Part of a small language model's weights: rotary positions, a variant of Adam for these matrices.
MLP neurons of a small language model. Each row is named by its layer, matrix (gate and up: input weights) and neuron, and shows model dimensions 32-127. Each number is 50 + 10 x the weight over its row's rms, rounded and kept within 0 to 99. A neuron's up and down rows have the sign that makes its largest values positive.
A block is one neuron, or neurons of one layer that tend to fire together. After each block is what it responds to, as a language model described it from the Wikipedia text at the highest values.

L13.gate63:44 48 67 58 48 38 56 63 43 34 56 58 40 61 58 40 55 42 49 42 53 58 55 65 42 64 48 43 43 30 49 58 46 65 49 39 69 47 62 49 49 55 64 58 71 50 59 36 57 57 43 32 56 51 24 48 28 30 44 53 60 64 57 50 31 55 60 70 54 62 63 43 48 50 44 52 38 46 41 34 34 53 48 70 53 47 75 49 50 49 55 49 32 38 54 66
L13.up63:48 56 62 49 54 50 54 43 66 24 46 49 45 42 52 38 47 37 55 38 56 35 41 53 50 41 53 26 46 56 46 60 62 63 71 62 51 48 53 40 64 51 59 46 71 45 45 48 53 43 47 53 57 56 53 51 57 67 56 51 53 68 53 48 37 39 44 38 45 75 57 47 44 52 61 47 36 43 37 55 57 28 53 47 44 48 47 42 62 47 62 53 41 49 47 50
L13.gate634:51 36 51 37 37 43 63 59 41 56 66 35 45 42 48 62 42 35 45 51 33 68 53 48 52 56 50 59 38 49 62 39 48 22 37 38 26 51 44 51 76 50 46 46 51 52 60 42 43 41 62 22 42 55 54 48 44 51 45 43 61 35 50 49 46 47 38 58 35 48 51 32 58 26 42 40 53 30 36 59 36 40 61 49 46 52 53 56 73 49 51 68 36 47 68 50
L13.up634:33 47 71 54 46 48 51 59 45 48 58 36 55 28 36 33 50 37 38 31 50 54 59 63 45 54 47 46 61 47 57 44 54 44 76 61 55 47 65 49 56 61 40 61 35 51 42 44 40 48 38 58 55 54 47 40 43 61 57 49 44 51 43 40 60 49 43 40 50 64 55 54 43 52 50 54 44 47 48 52 44 49 53 53 57 65 45 49 59 53 50 62 58 48 59 50
L13.gate682:39 51 61 48 56 56 41 53 52 34 46 51 62 48 54 40 49 53 53 39 39 51 50 58 54 28 68 64 46 39 47 43 57 45 57 43 35 39 60 69 39 50 34 17 57 50 57 39 52 58 55 56 41 55 43 37 61 39 50 38 38 39 52 40 43 46 54 48 59 69 39 70 51 31 37 38 71 53 34 54 44 59 50 79 48 36 49 58 46 43 51 55 62 41 67 36
L13.up682:64 41 67 41 46 70 38 24 63 60 52 48 69 37 57 49 63 45 64 41 47 49 32 54 46 41 49 53 59 37 50 49 32 58 68 63 50 29 44 38 51 40 40 67 59 53 63 52 42 46 64 51 54 57 51 55 36 55 59 57 58 49 45 52 69 56 60 42 40 51 41 58 36 59 41 42 41 54 33 58 43 43 52 52 46 51 60 50 63 48 46 31 44 36 56 56
L13.gate1000:41 40 51 38 41 36 68 38 36 33 46 43 31 83 63 38 65 44 26 34 53 58 52 51 58 56 50 32 42 44 58 34 55 54 46 66 36 52 40 53 42 58 58 28 52 38 61 42 56 53 47 39 58 48 53 33 55 49 39 43 42 59 38 55 60 37 36 54 50 59 30 58 58 36 51 30 49 46 42 65 65 48 66 41 59 48 48 65 33 42 58 46 47 43 50 50
L13.up1000:49 42 49 38 24 47 50 58 41 65 62 58 45 48 58 43 48 63 36 44 38 47 31 55 55 37 57 62 72 44 58 47 32 52 54 48 50 66 43 24 60 61 61 34 68 48 56 57 56 45 44 35 43 51 61 58 45 45 50 49 35 48 64 42 56 51 67 52 47 45 41 47 62 69 54 50 64 53 50 58 67 46 79 41 49 56 43 57 44 73 55 48 61 52 47 54
L13.gate1051:37 51 39 61 41 57 47 53 47 55 48 46 49 47 62 64 74 53 47 43 56 56 45 36 49 64 52 51 52 44 28 46 67 50 66 63 53 50 52 56 38 66 46 48 57 44 35 32 56 51 40 55 40 55 53 57 51 55 51 27 47 71 56 36 57 45 44 49 60 58 48 56 57 42 35 50 56 46 54 53 53 44 51 42 52 23 58 61 53 44 49 53 19 57 64 60
L13.up1051:48 61 50 46 45 56 36 65 59 58 54 37 53 64 48 56 59 47 57 45 30 30 28 45 43 55 24 45 54 59 41 51 54 53 58 51 39 50 43 49 55 60 61 43 65 43 47 38 50 59 45 56 47 47 68 55 54 54 59 37 50 68 47 52 59 35 39 49 37 34 50 48 57 50 52 37 53 51 56 53 47 40 60 50 44 48 54 56 67 47 55 57 37 47 57 69
L13.gate1060:66 50 56 62 56 38 44 36 46 38 40 56 41 56 46 31 60 32 37 43 64 50 36 56 70 56 69 43 54 40 55 43 50 54 49 51 28 41 57 42 59 58 39 49 56 59 48 32 74 36 37 39 34 28 46 63 34 48 54 47 64 46 64 51 42 49 50 60 55 51 33 62 63 44 37 62 65 43 43 53 57 56 57 47 54 56 72 51 43 51 28 43 42 62 60 59
L13.up1060:46 59 54 51 49 38 57 34 55 55 32 43 45 58 39 34 63 28 44 37 48 43 51 61 63 53 61 41 59 45 43 40 62 54 41 50 22 49 55 48 76 51 52 61 35 51 62 35 69 55 42 43 31 27 48 67 62 51 52 46 49 33 53 48 50 65 46 63 51 55 31 51 69 53 48 59 58 48 63 53 47 56 41 38 57 63 46 45 49 55 43 50 52 46 47 58
L13.gate1105:48 48 71 50 29 47 52 40 62 49 64 35 52 47 49 29 37 46 61 53 62 44 48 51 46 51 52 60 48 60 53 53 52 36 46 46 53 50 53 48 66 43 55 33 68 53 50 37 56 70 65 45 62 50 70 50 50 50 61 48 52 43 39 30 65 37 51 52 52 62 50 56 61 51 31 39 45 44 55 51 58 59 50 70 59 39 69 64 54 46 52 54 46 51 62 40
L13.up1105:38 62 45 35 56 69 53 42 66 40 36 50 55 48 48 54 67 35 61 59 57 59 54 60 52 37 49 70 54 44 50 59 58 54 49 50 55 42 55 45 48 56 44 65 62 36 50 49 63 47 38 40 62 70 62 54 46 49 32 54 44 72 47 51 41 59 57 31 45 46 47 62 58 56 30 48 57 42 48 52 54 30 57 44 47 48 63 47 66 47 51 55 58 59 68 53
L13.gate1195:49 38 55 60 44 62 50 47 55 71 46 50 29 53 40 49 53 44 56 44 46 59 47 28 48 30 35 38 55 49 68 70 36 49 74 65 59 39 41 30 56 54 70 36 48 47 51 39 37 43 45 61 51 60 53 34 38 59 53 52 59 57 54 42 49 57 51 43 56 49 52 47 41 55 28 61 39 63 34 38 64 44 49 42 64 41 68 53 61 67 38 66 48 40 50 47
L13.up1195:59 52 52 54 37 53 47 26 54 39 58 55 53 35 48 43 38 52 59 48 60 46 33 44 56 55 52 56 45 49 53 48 46 53 55 50 56 40 41 65 51 43 57 47 75 48 43 32 62 51 55 40 63 58 76 47 68 40 39 48 57 27 62 31 65 40 66 48 63 52 37 44 55 42 42 33 48 55 53 54 65 48 44 54 40 49 66 45 51 54 39 59 57 46 60 49
Responds to: Final pieces of event or process nouns, often after "the" and before "of", such as demolition, reopening, redevelopment, conquest, death.

L13.gate233:48 54 47 49 50 57 22 47 57 43 51 60 41 43 61 66 58 67 53 60 70 58 51 52 60 28 71 53 42 69 42 42 51 37 41 50 57 53 26 50 48 53 50 63 59 64 57 61 62 29 66 60 40 56 50 48 54 63 44 54 52 53 44 53 36 55 65 46 51 37 56 66 46 46 36 49 45 36 42 45 50 58 41 54 57 39 51 46 29 57 40 38 81 53 36 62
L13.up233:50 46 62 40 54 46 56 54 53 45 55 59 54 52 47 61 46 46 38 53 51 63 61 50 45 28 51 39 55 60 41 40 47 41 58 56 40 44 31 55 47 47 55 53 43 48 42 61 40 51 63 60 39 69 55 49 68 55 39 62 56 59 60 57 57 43 67 56 55 50 63 54 57 55 53 45 33 30 51 39 49 63 41 46 47 57 57 49 48 68 49 49 58 62 51 48
L13.gate431:64 30 46 63 59 57 47 49 53 47 59 57 42 43 50 59 61 28 56 48 28 62 42 40 39 52 35 38 51 30 47 62 44 24 47 41 50 74 53 51 52 48 53 32 50 59 40 37 62 62 44 50 35 60 29 46 51 55 47 50 58 55 58 52 35 51 61 56 56 41 57 56 32 50 40 66 60 43 49 69 33 55 64 57 47 54 56 60 35 32 42 60 47 54 33 58
L13.up431:47 35 59 63 50 38 39 53 58 50 40 55 32 70 53 53 46 57 40 49 51 48 65 29 33 49 47 17 48 39 66 31 37 41 61 63 55 57 49 26 53 53 73 68 59 46 62 46 60 50 52 42 70 48 43 39 46 44 33 51 58 42 45 76 38 38 50 58 61 75 56 40 41 46 56 40 47 36 45 39 56 58 55 58 52 43 28 47 41 48 34 64 54 65 48 45
L13.gate910:43 59 50 55 55 68 64 52 50 71 48 66 26 44 41 44 46 53 38 41 59 57 56 47 33 48 54 60 48 49 42 48 33 65 47 48 52 60 73 40 42 62 43 55 46 53 29 69 41 54 59 72 43 56 57 53 49 48 35 59 60 44 47 57 61 57 58 46 48 51 47 40 45 52 40 52 34 23 46 64 34 51 54 56 53 53 60 54 54 46 43 53 36 44 56 57
L13.up910:34 57 58 48 42 55 53 53 39 46 39 56 60 30 32 55 38 50 56 36 50 35 46 59 35 30 54 43 53 55 53 52 46 49 54 62 42 59 55 64 44 51 37 56 44 44 45 55 43 34 52 37 44 48 49 45 62 54 24 53 56 34 51 50 43 46 65 46 40 37 48 43 44 56 26 55 41 56 57 46 51 39 46 45 55 55 57 46 47 60 73 55 39 48 61 66
L13.gate932:42 72 46 56 56 56 50 42 55 46 36 55 39 55 47 65 57 54 56 57 24 53 45 46 48 37 53 46 63 36 48 51 48 52 41 70 36 38 39 66 50 62 48 52 53 52 59 60 49 47 44 44 57 51 49 55 55 62 46 42 49 55 54 64 53 56 49 71 61 25 41 45 59 45 39 76 54 35 50 62 35 53 65 33 43 42 54 46 39 43 56 65 45 52 39 49
L13.up932:28 49 40 35 65 56 55 52 40 39 48 56 44 61 57 38 68 52 66 68 51 47 61 28 31 35 71 47 37 71 37 41 41 41 41 44 57 46 54 61 57 62 58 62 55 49 40 39 44 33 57 58 50 61 22 48 43 45 47 51 60 66 44 43 43 55 55 44 45 54 45 69 46 50 29 59 42 59 43 45 52 34 44 57 71 58 36 43 38 45 55 55 57 52 54 48
L13.gate1086:47 62 49 49 49 54 56 24 52 55 53 42 56 37 52 51 46 47 50 49 70 48 42 58 43 45 45 30 61 39 45 67 72 59 63 67 56 62 48 45 46 39 48 45 39 51 41 26 57 33 55 32 61 47 60 42 48 44 47 56 64 55 47 53 49 60 56 56 49 35 46 40 46 46 38 40 42 42 57 45 49 45 50 59 51 42 53 49 38 43 54 55 46 55 43 42
L13.up1086:51 52 45 46 46 59 34 24 64 62 61 42 45 59 51 34 53 42 36 55 50 48 43 58 54 47 45 37 38 47 62 45 45 63 47 56 30 58 35 46 40 56 46 64 38 54 64 47 49 42 42 48 64 54 52 36 60 65 42 58 49 54 35 42 46 52 59 59 67 40 42 38 61 49 52 51 62 35 37 46 46 67 47 57 43 62 56 48 43 61 57 59 44 46 62 38
L13.gate1094:52 46 43 60 46 42 50 55 55 51 58 67 60 45 45 58 54 49 38 57 56 65 52 51 50 22 48 36 42 24 35 54 32 42 48 46 40 68 45 59 49 58 66 47 50 52 33 48 45 43 49 48 75 54 44 54 51 46 36 49 47 51 67 58 59 36 49 48 68 47 47 44 59 63 58 45 57 54 48 47 61 61 49 39 32 55 46 54 59 56 50 54 42 37 58 47
L13.up1094:32 51 50 35 34 42 55 43 56 34 52 45 64 54 34 44 41 52 61 73 51 55 61 62 41 53 61 50 37 31 55 36 48 41 45 47 39 62 47 47 42 47 54 55 60 43 50 43 54 60 46 54 73 35 50 72 56 40 35 38 65 44 68 55 40 46 53 52 66 44 29 54 63 50 41 54 64 38 51 37 63 50 48 41 51 64 24 57 38 48 44 66 47 47 42 42
L13.gate1185:47 48 46 55 54 42 58 64 42 41 39 52 50 38 68 43 39 43 46 41 45 52 46 44 41 50 32 59 46 56 47 41 47 50 55 35 35 45 33 50 44 49 60 26 55 79 28 51 54 71 45 43 48 53 36 48 67 55 58 47 44 59 55 55 48 53 41 41 56 51 44 43 64 50 40 58 47 73 63 25 59 63 45 63 51 46 54 53 47 48 40 57 39 50 57 42
L13.up1185:48 46 40 57 49 41 42 47 44 39 48 70 36 33 47 64 41 52 71 68 44 59 61 33 40 39 47 58 52 54 55 58 46 50 41 41 52 48 38 55 41 65 67 47 47 45 48 47 39 59 60 42 58 58 37 55 56 46 44 38 52 53 58 56 33 56 26 44 55 57 51 60 68 60 39 55 41 33 53 44 55 46 42 44 40 26 32 67 54 46 49 49 63 50 44 68
L13.gate1518:31 62 36 69 40 44 82 50 42 38 45 44 26 52 43 35 63 55 44 60 55 58 66 41 46 65 53 64 33 46 35 34 64 60 53 54 55 45 42 53 45 52 53 36 49 64 37 42 50 49 52 62 53 41 50 72 39 44 60 41 64 49 43 55 49 48 32 39 50 60 58 60 35 36 33 41 62 52 49 37 29 46 70 53 61 57 44 50 45 46 52 38 43 60 41 54
L13.up1518:42 65 34 54 57 52 58 44 50 68 37 44 43 44 59 76 62 56 43 47 50 71 61 61 40 63 61 48 66 42 46 41 41 49 65 62 30 47 49 36 25 41 36 41 41 56 51 63 49 33 38 56 47 56 44 43 62 56 66 56 60 45 43 50 58 43 43 65 52 39 53 69 44 29 61 43 69 52 50 62 58 48 41 45 38 73 55 62 59 47 42 50 52 38 51 46
Responds to: Four-digit year tokens completing dates, ranges and citations, e.g. after a month, a comma, "in", or a dash ("1898–1906", "July 2017").

L6.gate807:56 66 60 27 55 40 58 29 49 43 48 40 56 41 44 52 37 38 53 52 40 56 46 59 53 55 57 60 47 36 53 51 59 53 49 61 38 58 38 49 49 51 63 38 50 62 51 38 60 35 64 37 63 47 49 46 57 62 46 40 75 63 43 45 52 62 56 74 34 48 42 32 50 46 60 56 43 54 44 54 55 60 64 33 35 46 65 41 43 32 56 58 49 44 70 40
L6.up807:62 43 43 62 64 56 54 57 40 54 47 37 52 64 47 51 63 57 47 49 54 27 43 54 59 52 49 38 58 37 44 44 51 59 55 44 57 38 47 54 48 40 42 61 63 60 43 51 41 35 51 35 48 43 64 65 44 59 48 48 49 52 28 41 56 73 50 47 41 54 30 46 46 60 31 39 54 68 49 55 51 35 49 44 45 61 47 64 56 23 50 58 45 61 46 63
Responds to: Final word pieces that complete a multi-token noun, such as ization, ation, ity; weaker on other phrase-ending words like down, to, winter.

L6.gate60:54 47 66 54 50 53 53 30 32 64 51 54 49 50 44 52 63 59 44 55 42 38 48 61 44 51 54 52 45 39 57 37 59 57 35 69 43 60 54 55 34 57 74 47 57 67 52 49 53 37 51 44 51 57 72 51 68 58 35 50 73 55 83 47 38 56 35 58 53 54 40 52 37 48 50 47 48 48 43 48 50 41 43 59 55 45 45 57 42 51 49 47 57 38 60 58
L6.up60:38 50 54 63 61 49 56 41 43 61 51 49 43 44 63 45 50 51 33 51 32 54 48 63 69 40 48 50 42 48 48 48 44 43 55 55 44 70 37 41 50 53 47 59 39 64 53 40 49 35 60 40 53 40 38 43 65 52 61 42 72 53 53 32 39 69 44 48 47 38 45 49 34 53 31 63 61 43 53 47 45 44 39 52 59 66 49 37 51 59 60 67 47 40 52 46
Responds to: Four-digit years from about 1870 to 2020 in any context: full dates, born years, film and election headings, list entries, such as 2001, 1950, 2018.

L5.gate61:59 64 56 66 43 56 52 50 50 48 44 42 58 53 53 59 61 74 44 38 46 37 35 57 45 50 49 49 50 25 59 54 48 27 62 44 42 46 64 59 38 60 53 53 48 57 51 49 54 44 56 59 60 44 39 36 54 62 46 46 55 41 48 39 50 45 45 53 42 55 42 41 70 47 57 59 65 40 37 52 63 41 60 58 51 44 62 57 50 40 57 55 47 57 56 47
L5.up61:50 66 67 47 34 57 47 41 59 48 46 30 48 50 61 55 35 52 54 53 52 48 45 51 51 48 45 36 41 51 68 44 47 53 54 58 58 45 42 39 48 63 47 58 52 50 49 45 51 37 29 57 72 58 61 40 32 50 34 75 59 70 44 40 56 47 38 38 48 53 47 51 56 55 56 43 61 48 49 57 47 35 44 54 45 48 56 33 54 54 33 47 36 53 47 43
L5.gate94:61 60 46 59 41 34 50 45 49 46 50 53 60 60 35 71 31 45 52 41 61 48 47 64 56 40 67 65 73 65 59 59 76 55 72 61 55 41 54 49 51 58 60 41 58 42 55 38 53 52 72 61 55 40 55 42 45 44 51 52 63 59 65 43 52 44 46 47 50 54 55 40 73 62 40 38 42 52 49 52 54 41 51 76 47 41 41 58 67 49 51 39 38 50 57 62
L5.up94:35 53 53 39 38 29 31 66 56 46 51 40 62 59 52 67 57 37 52 57 44 36 40 58 54 60 69 49 54 34 47 57 46 52 57 34 63 67 50 55 34 40 56 56 44 54 58 44 37 52 54 42 61 35 50 52 57 42 51 59 53 44 45 60 54 45 75 58 46 51 58 46 52 50 47 46 59 60 49 58 50 30 48 58 29 27 54 50 44 50 47 57 55 53 51 51
L5.gate113:33 60 45 45 49 59 48 41 38 63 51 48 32 65 54 32 54 57 46 19 56 38 32 64 39 55 66 38 43 35 50 53 42 45 57 64 52 35 37 60 44 60 63 57 64 43 62 48 46 38 43 36 52 62 52 55 46 42 53 39 50 32 53 47 49 60 57 47 67 41 45 37 48 49 56 40 66 47 54 48 55 58 68 53 58 27 55 45 50 54 61 56 51 60 71 56
L5.up113:66 57 67 51 45 43 60 38 39 60 33 36 42 42 53 58 46 24 62 52 52 54 47 49 51 61 33 52 44 28 42 58 70 63 48 50 69 56 58 60 53 32 48 52 49 70 41 49 56 41 49 60 77 40 50 44 41 59 53 54 60 59 52 55 62 43 38 57 42 48 41 52 58 46 49 44 31 47 42 46 53 59 37 45 50 32 62 52 45 57 51 61 57 65 21 50
L5.gate212:41 56 41 56 36 47 27 41 50 52 60 64 45 29 68 45 44 29 46 43 33 57 41 54 53 40 59 52 42 54 74 51 57 63 46 63 38 36 58 47 52 46 49 40 50 40 31 41 44 46 54 36 50 49 60 56 46 64 39 57 55 55 47 49 57 52 51 49 49 37 43 51 57 55 58 49 46 48 38 57 55 48 32 39 40 52 50 58 50 52 65 72 42 51 61 56
L5.up212:31 45 38 56 37 44 53 45 49 44 42 41 38 49 66 51 56 35 56 58 60 60 34 52 57 51 32 53 45 48 41 58 46 54 31 55 46 36 44 56 56 46 41 33 60 46 48 38 53 56 50 53 52 55 58 31 47 41 45 46 41 49 41 63 54 37 43 70 60 38 46 39 45 47 59 58 44 45 49 47 50 38 46 51 53 47 53 46 32 46 42 48 50 43 57 56
L5.gate266:44 50 48 49 44 45 41 55 53 49 38 53 38 40 41 54 53 46 62 56 53 40 57 48 40 60 58 47 44 35 65 47 43 43 62 51 49 31 40 44 57 34 56 48 54 38 64 28 49 40 43 42 51 30 36 53 46 62 68 48 68 64 55 50 47 49 34 60 65 69 51 44 56 59 65 67 53 62 33 51 70 72 46 50 56 48 70 49 55 71 43 42 60 38 39 46
L5.up266:71 39 55 54 36 60 63 49 38 37 53 67 49 44 40 57 60 55 54 52 45 25 50 40 54 71 57 62 42 47 59 48 54 53 62 47 44 45 49 55 48 41 40 48 47 67 79 58 52 58 49 42 65 53 44 61 46 57 41 46 57 61 50 38 45 45 70 48 59 58 46 50 39 49 45 50 52 59 46 41 66 69 52 50 42 25 45 52 52 55 48 64 48 42 46 60
L5.gate396:52 61 46 44 49 56 53 65 62 22 60 46 43 50 53 43 50 47 62 53 53 57 46 38 51 69 57 45 37 58 37 58 57 41 53 46 39 50 50 60 51 38 57 51 47 39 53 59 43 41 50 56 73 34 55 37 48 52 32 42 33 53 49 48 66 49 54 64 48 60 47 33 50 43 66 70 57 38 60 50 38 44 40 57 63 48 61 44 42 53 44 54 66 65 52 32
L5.up396:61 60 57 44 56 52 59 53 45 28 47 52 44 66 53 51 57 47 52 75 87 31 48 56 45 67 55 33 48 45 36 54 55 39 45 39 38 45 58 48 46 38 60 54 60 53 42 42 67 21 42 47 42 46 45 34 46 39 49 37 58 35 53 35 39 47 75 41 49 51 57 48 51 56 50 44 56 53 56 46 74 58 65 47 51 44 64 53 48 42 36 49 45 34 64 49
L5.gate669:32 47 58 54 68 56 47 40 33 35 34 49 57 56 59 56 62 51 66 40 40 46 27 57 52 45 54 50 55 33 39 39 57 61 50 47 48 32 41 58 53 50 53 50 60 62 37 46 52 26 42 45 52 53 54 58 46 54 63 51 51 52 61 49 57 52 46 46 46 70 63 46 48 40 36 39 46 58 49 50 66 44 52 50 39 35 59 53 43 50 55 39 52 52 45 45
L5.up669:42 52 52 52 56 44 58 54 42 43 23 60 52 62 62 46 65 50 62 51 58 54 35 61 41 59 55 53 60 38 55 45 80 70 58 47 40 56 62 55 68 43 62 62 53 62 50 45 45 36 27 51 42 61 62 31 65 56 51 56 47 45 52 42 55 40 75 48 40 50 52 50 55 60 36 48 42 55 52 63 45 47 58 39 39 32 53 53 63 51 37 70 62 60 55 55
L5.gate1103:53 52 52 32 52 54 44 43 51 43 64 47 50 50 47 43 48 45 30 42 44 63 43 59 56 43 76 45 54 69 37 43 39 75 45 51 44 52 34 58 60 56 44 42 65 58 58 48 37 60 49 58 43 57 52 41 51 61 64 44 66 53 51 25 47 60 47 37 43 41 60 35 39 40 50 51 33 56 52 44 50 55 56 42 60 47 56 63 52 40 51 48 43 45 46 48
L5.up1103:45 60 64 60 47 43 56 61 38 35 44 62 58 60 41 57 51 47 56 26 59 44 31 54 62 57 53 38 52 37 32 55 46 62 40 55 51 40 37 29 39 46 51 51 72 66 49 49 55 44 37 48 51 42 37 48 48 47 58 50 61 53 59 40 54 58 62 21 35 42 46 44 50 64 54 37 58 46 57 31 39 54 71 53 30 49 44 44 55 68 63 53 53 50 52 53
Responds to: Final pieces of nouns naming an action or process (-ation, -ment, -ing, -ery), often after "the" and before "of", e.g. reconstruction, discrimination, completion, passage.

L5.gate103:28 46 44 51 55 57 43 56 40 56 43 61 54 49 51 60 49 58 61 49 44 62 57 42 80 47 65 35 46 58 34 58 60 30 54 68 58 56 48 85 64 53 53 45 58 42 31 44 52 51 47 52 57 41 57 52 40 35 49 58 46 55 56 57 32 67 53 40 44 44 63 66 46 48 57 56 56 40 72 41 35 53 51 47 49 41 39 61 44 63 55 32 60 57 43 65
L5.up103:47 58 64 58 57 44 44 44 43 61 48 43 39 68 46 67 60 62 47 63 59 42 48 63 55 54 44 41 44 56 54 53 57 47 55 56 54 67 50 51 46 55 42 38 48 52 44 54 60 57 30 43 52 51 61 54 52 46 48 35 72 46 66 34 53 39 41 45 54 55 59 61 26 50 55 60 49 43 56 63 39 62 57 58 42 46 41 53 56 48 38 44 50 47 42 30
L5.gate142:51 55 49 51 55 48 41 47 67 47 30 35 45 53 40 64 42 72 57 62 57 49 45 59 49 52 58 43 41 56 59 63 50 53 75 44 58 38 63 35 50 75 65 55 43 51 50 44 45 46 58 36 71 57 34 41 30 60 39 42 44 54 51 55 38 56 34 46 54 45 32 50 42 51 52 47 48 58 46 41 64 45 38 70 50 40 57 62 47 49 44 46 53 50 51 60
L5.up142:57 38 44 57 63 45 48 40 41 53 42 46 54 61 46 55 63 59 40 55 53 40 41 68 41 36 55 71 57 48 47 61 52 34 71 59 49 48 38 49 53 40 49 60 31 44 65 40 41 49 43 50 78 48 38 56 43 56 60 37 48 49 63 49 56 23 60 62 45 58 63 53 44 34 50 61 53 58 48 37 53 53 54 43 65 59 51 38 56 69 45 44 66 33 46 51
L5.gate607:32 55 49 50 45 45 51 52 57 61 53 63 59 64 54 52 37 55 54 42 38 35 60 48 52 40 73 40 46 55 55 45 53 35 58 59 80 62 48 55 52 61 63 46 66 42 38 53 57 54 54 37 49 59 61 60 42 46 30 63 52 61 53 43 37 49 29 50 31 49 46 64 48 46 41 46 66 41 42 53 53 52 47 37 69 49 51 53 36 61 63 50 60 53 62 32
L5.up607:39 51 56 67 41 59 63 43 59 66 64 41 40 67 39 64 46 52 55 52 48 50 52 62 51 48 55 62 45 46 62 57 46 61 38 81 61 54 47 61 47 51 44 42 53 41 33 52 55 39 53 47 48 59 56 46 38 63 49 58 49 50 67 46 36 48 37 35 49 50 45 63 66 43 60 42 63 59 43 55 46 56 36 46 63 33 43 52 51 41 42 36 34 61 46 41
L5.gate799:37 49 51 67 58 35 26 49 33 44 49 54 50 56 35 60 55 65 41 56 56 46 52 52 60 51 50 52 51 51 42 35 58 56 60 50 49 53 43 47 36 61 51 48 44 63 41 37 56 44 60 60 47 41 58 44 30 36 56 34 69 31 68 63 49 65 43 43 45 71 51 68 54 55 59 43 56 54 61 43 59 51 42 72 52 46 56 63 38 42 51 59 55 66 52 43
L5.up799:44 49 52 55 42 34 41 56 42 60 51 59 47 53 32 51 42 50 59 45 49 63 55 51 70 46 54 61 47 52 40 52 57 48 62 55 55 58 47 46 50 37 46 47 41 48 68 37 53 69 55 65 65 39 69 38 44 40 56 29 48 24 41 57 58 51 36 64 37 47 58 64 44 70 68 59 59 43 62 45 43 39 27 60 54 68 64 61 44 58 42 72 58 69 50 49
L5.gate907:47 52 55 58 64 48 41 64 34 59 51 49 47 57 56 46 55 66 50 51 43 40 57 54 49 50 57 63 37 57 48 45 46 43 50 49 49 53 62 51 58 70 57 51 59 55 43 57 36 46 37 50 28 68 35 44 32 27 60 54 56 51 60 46 48 54 60 38 70 49 54 55 43 33 55 47 52 57 56 59 43 49 37 57 54 31 52 62 55 45 53 63 60 48 54 39
L5.up907:36 45 65 45 50 22 33 62 49 44 42 43 56 57 44 44 62 63 51 50 58 59 57 49 55 45 44 54 55 31 46 46 59 53 48 54 35 62 57 55 64 62 40 46 55 68 37 64 73 41 27 31 59 52 46 59 44 49 51 50 52 45 50 55 45 57 63 57 47 49 52 59 47 51 56 52 49 69 59 57 39 55 55 55 46 30 44 50 37 59 40 52 58 62 41 54
L5.gate1207:46 44 55 54 56 53 59 41 49 64 54 57 45 42 66 62 71 54 54 46 48 35 52 47 65 26 50 28 37 56 44 52 41 43 60 39 59 70 48 66 42 63 55 43 55 55 13 54 50 40 49 38 63 49 49 51 35 40 45 48 56 66 76 66 44 43 32 59 25 62 51 53 39 52 45 47 54 62 37 56 44 38 63 64 43 37 51 55 55 45 52 43 53 58 60 27
L5.up1207:44 56 60 42 48 43 64 33 62 66 59 63 60 27 76 69 55 54 57 50 46 52 76 48 55 31 42 52 40 61 40 44 40 29 57 36 55 58 52 61 45 55 54 44 34 43 32 40 64 47 49 48 56 71 48 34 48 45 57 55 53 58 63 54 61 44 45 52 38 54 60 58 39 55 39 61 51 44 51 53 44 31 65 47 52 54 50 37 47 46 72 43 54 56 51 33
L5.gate1370:40 54 38 42 37 40 43 49 48 51 49 64 33 66 68 38 57 53 49 51 46 46 49 46 59 29 69 62 56 47 63 38 54 59 48 61 65 57 55 57 60 26 43 50 38 61 40 66 49 37 50 67 44 67 58 60 40 44 43 57 36 58 47 63 41 65 48 60 49 58 42 53 56 65 54 69 30 44 41 44 27 52 46 54 41 45 24 55 52 40 59 59 62 46 50 37
L5.up1370:73 33 61 61 55 56 41 62 41 50 41 43 40 57 62 51 47 60 36 35 59 40 70 44 57 54 38 56 52 58 54 40 59 41 65 52 48 65 65 40 63 44 69 60 53 54 63 57 63 62 62 51 36 51 51 44 38 42 45 56 57 62 54 48 46 31 70 60 60 52 35 66 47 47 68 63 41 39 48 53 37 40 51 53 35 42 47 59 51 51 56 48 46 57 51 53
L5.gate1481:37 41 30 44 42 39 40 44 38 54 62 67 50 45 56 32 58 53 46 39 47 48 63 38 41 51 59 51 49 59 59 45 53 55 55 44 50 66 64 76 52 64 51 69 49 70 49 54 45 52 64 37 68 61 47 45 36 50 41 43 38 52 48 58 56 55 55 74 53 61 67 49 51 45 60 57 57 34 41 53 58 29 43 54 51 43 40 60 34 56 54 72 64 41 53 45
L5.up1481:37 41 47 70 46 52 49 40 60 58 61 54 47 55 53 27 28 38 28 41 63 43 45 34 41 42 51 30 44 44 53 38 47 58 41 19 35 71 67 45 63 52 34 57 57 52 57 51 44 44 40 22 47 55 55 50 51 45 60 51 55 46 55 43 48 44 53 63 46 27 69 55 52 45 52 36 48 56 49 55 55 35 56 63 52 58 50 55 31 29 46 61 56 33 54 61
Responds to: Years, colons and prepositions in music chart tables, discographies and citations, e.g. "Released:", "(1984)", "US Billboard", "charted at 32 on".